python train.py --num_hidden_layers=12 --hidden_size=512 --num_attention_heads=4 --num_key_value_heads=4 --head_dim=128 --intermediate_size=4096 --vocab_size=8192 --hidden_act="gelu" --norm="layernorm" --norm_place="pre" --norm_eps=1e-05 --positions="rope" --rope_theta=10000.0 --rope_fraction=0.5 --qk_norm=false --attn_scale=0.0884 --bias="all" --tie_word_embeddings=false --parallel_block=true --init="uniform" --init_std_qkv=0.021 --init_std_o=0.0 --init_std_up=0.021 --init_std_down=0.0 --optimizer="adamw" --learning_rate=0.00083 --lr_mult_o=1.04 --beta1=0.95 --beta2=0.98 --lr_head=0.00675 --warmup_steps=294 --schedule="wsd" --decay_fraction=0.533 --decay_shape="linear" --final_lr_fraction=0.0 --batch_tokens=131072 --max_seq_len=1024 --doc_mask=true --train_tokens=897300000 --max_steps=6846 --dataset="wikipedia_en"
MLP neurons of a small language model. Each row is named by its layer, matrix (down: output weights) and neuron, and shows model dimensions 208-303. Each number is 50 + 10 x the weight over its row's rms, rounded and kept within 0 to 99.
Before each neuron's rows, "raises" lists the tokens whose logits its output raises most directly, leaving later layers aside.

raises: "While", "His", "Following", "When", "He"
L8.down551:44 56 63 55 38 48 50 53 64 41 50 50 56 47 13 36 43 51 61 40 59 60 61 60 47 37 42 59 26 44 49 39 48 52 48 59 60 45 39 44 40 50 38 45 50 37 39 58 36 52 44 53 42 52 49 64 40 36 45 44 48 49 55 57 56 51 39 54 55 62 58 56 58 46 38 51 57 59 45 45 46 53 36 44 48 48 44 57 58 42 60 59 44 55 56 42

raises: " 1900", " World", " 1940", " 1920", " 1960s"
L8.down3001:28 59 36 73 41 61 64 54 29 47 47 65 62 49 60 51 49 61 62 50 60 49 45 53 62 47 54 46 63 50 39 39 59 53 43 46 30 67 36 57 60 43 66 59 54 63 45 47 52 35 41 48 26 50 48 51 51 32 55 69 63 34 41 18 48 33 39 53 49 45 66 46 32 51 53 58 31 56 49 40 56 57 58 29 56 47 48 42 37 55 53 48 31 65 47 49

raises: "ent", "ult", "ently", "omp", "olo"
L8.down4062:37 58 51 52 37 43 63 30 51 54 58 44 60 42 51 27 56 74 48 44 47 64 72 45 48 66 44 41 54 52 54 46 48 50 48 46 47 52 61 68 24 43 55 66 26 36 40 37 68 63 65 60 47 47 46 68 48 40 43 49 43 50 57 50 64 53 72 39 33 36 57 56 62 50 48 57 46 40 44 45 48 42 61 53 71 51 66 69 54 32 45 52 50 40 42 52

raises: " earned", " attended", " won", " hosted", " held"
L8.down893:53 47 59 55 40 45 43 58 52 54 43 50 58 59 64 58 52 52 50 46 55 37 60 56 50 51 41 51 48 53 54 55 41 56 50 51 48 66 45 45 52 47 51 57 45 47 36 45 52 51 57 47 45 38 63 43 47 32 57 52 30 50 47 51 55 60 64 68 54 42 53 29 55 43 49 54 54 64 58 23 47 61 57 56 39 36 50 52 67 44 51 25 45 60 59 48

raises: "e", "er", "r", "ter", "ch"
L8.down2897:52 53 32 62 62 55 48 69 28 50 63 60 51 55 65 54 60 73 51 69 48 38 45 40 64 42 39 46 67 56 52 58 54 48 46 38 49 46 60 53 40 41 56 46 61 49 33 44 46 50 53 57 40 69 52 50 45 37 36 61 53 33 34 49 49 49 42 66 37 47 51 32 31 40 54 58 31 52 61 56 46 34 62 68 62 56 47 58 58 48 56 19 48 59 54 51

raises: "nes", "nel", "ne", "ni", "n"
L8.down1497:46 34 51 54 51 54 43 54 52 55 52 32 40 49 75 56 43 52 64 36 39 39 62 54 60 33 57 45 43 48 67 63 46 51 55 47 58 68 39 39 61 45 56 50 65 41 42 61 44 46 50 53 49 59 28 48 47 45 35 50 55 58 58 67 73 65 41 39 51 50 50 42 81 41 51 61 28 58 62 42 51 61 60 61 42 58 52 47 43 43 64 40 47 49 44 50

raises: " onto", " down", " another", " into", " away"
L8.down399:46 49 33 41 52 48 54 46 56 35 49 35 25 58 58 59 63 38 49 50 33 58 63 65 62 62 42 43 56 60 38 69 45 57 37 57 58 72 34 47 56 53 23 58 58 33 65 39 55 65 57 53 52 55 60 42 41 82 57 66 57 58 35 50 36 46 40 37 45 37 70 59 57 46 46 64 59 46 37 72 54 45 47 75 53 30 57 48 39 66 39 54 33 44 43 36

raises: "ently", "ent", "ents", "enti", "ence"
L8.down1983:54 51 53 52 46 46 60 39 49 27 67 61 66 55 75 56 59 47 54 66 46 47 55 37 48 59 52 45 41 28 53 55 49 48 49 47 44 57 49 51 40 40 71 55 40 52 49 37 64 43 56 49 47 51 38 44 59 36 45 61 45 66 38 59 55 47 37 65 57 70 57 87 34 43 53 50 57 35 50 53 38 54 44 70 47 63 44 41 48 45 52 66 62 51 49 51

raises: "e", "ew", "ers", "er", " south"
L8.down866:52 52 48 40 43 39 38 60 48 33 59 52 64 59 53 55 60 66 67 51 64 34 58 50 49 39 39 52 45 54 57 78 51 44 49 36 50 72 35 46 42 43 49 43 58 55 53 34 74 40 45 44 54 58 31 47 46 47 48 58 72 58 56 40 39 66 34 60 53 41 60 39 56 41 56 45 52 33 33 36 62 50 49 66 53 30 47 50 54 47 53 49 37 54 46 51

raises: " £", " 6", " 80", " $", " 200"
L8.down1468:42 44 64 63 49 29 33 45 51 41 44 53 47 38 21 52 62 52 56 41 43 45 24 54 47 40 41 33 48 30 50 32 52 54 53 42 58 59 64 53 48 50 48 46 49 61 38 59 39 51 59 67 34 53 42 46 57 51 58 60 29 58 59 60 35 46 54 50 54 51 40 51 42 54 53 55 52 55 52 48 59 35 61 51 40 51 48 42 47 39 58 25 79 44 74 47

raises: " to", " into", " towards", " onto", " To"
L8.down2035:55 61 47 48 56 48 49 28 53 51 57 63 52 44 58 60 35 37 39 57 54 44 56 51 51 52 26 42 55 52 57 48 60 48 49 54 55 52 69 43 60 42 49 35 41 41 47 45 50 46 52 49 77 57 49 53 54 47 63 52 47 50 42 52 73 39 45 33 53 46 55 64 48 59 47 50 58 45 36 67 41 41 64 39 38 43 54 59 64 47 42 67 66 58 48 55

raises: " govern", " government", " districts", " Democratic", " elections"
L8.down3181:55 46 69 39 44 30 46 31 31 34 38 66 56 33 32 48 44 44 43 36 52 61 36 43 40 72 36 40 53 66 49 44 67 31 51 54 43 58 54 39 65 50 49 59 39 62 58 62 49 47 45 56 55 41 43 59 66 44 49 56 42 54 67 53 76 59 58 56 44 52 47 37 56 59 66 39 52 61 57 47 51 63 61 45 34 56 67 39 45 62 57 59 59 49 41 41

raises: "tt", "t", "al", "ti", "ts"
L8.down3457:45 45 48 53 46 45 66 72 49 57 54 46 46 48 60 52 62 49 56 48 58 48 40 51 47 48 39 49 62 53 58 46 52 35 25 51 58 40 34 45 50 54 69 47 37 59 56 47 57 41 55 44 45 43 61 46 74 49 42 54 61 40 54 45 45 65 55 55 36 54 38 79 52 44 37 53 65 43 48 53 39 67 37 55 56 57 47 42 62 61 52 23 36 29 70 41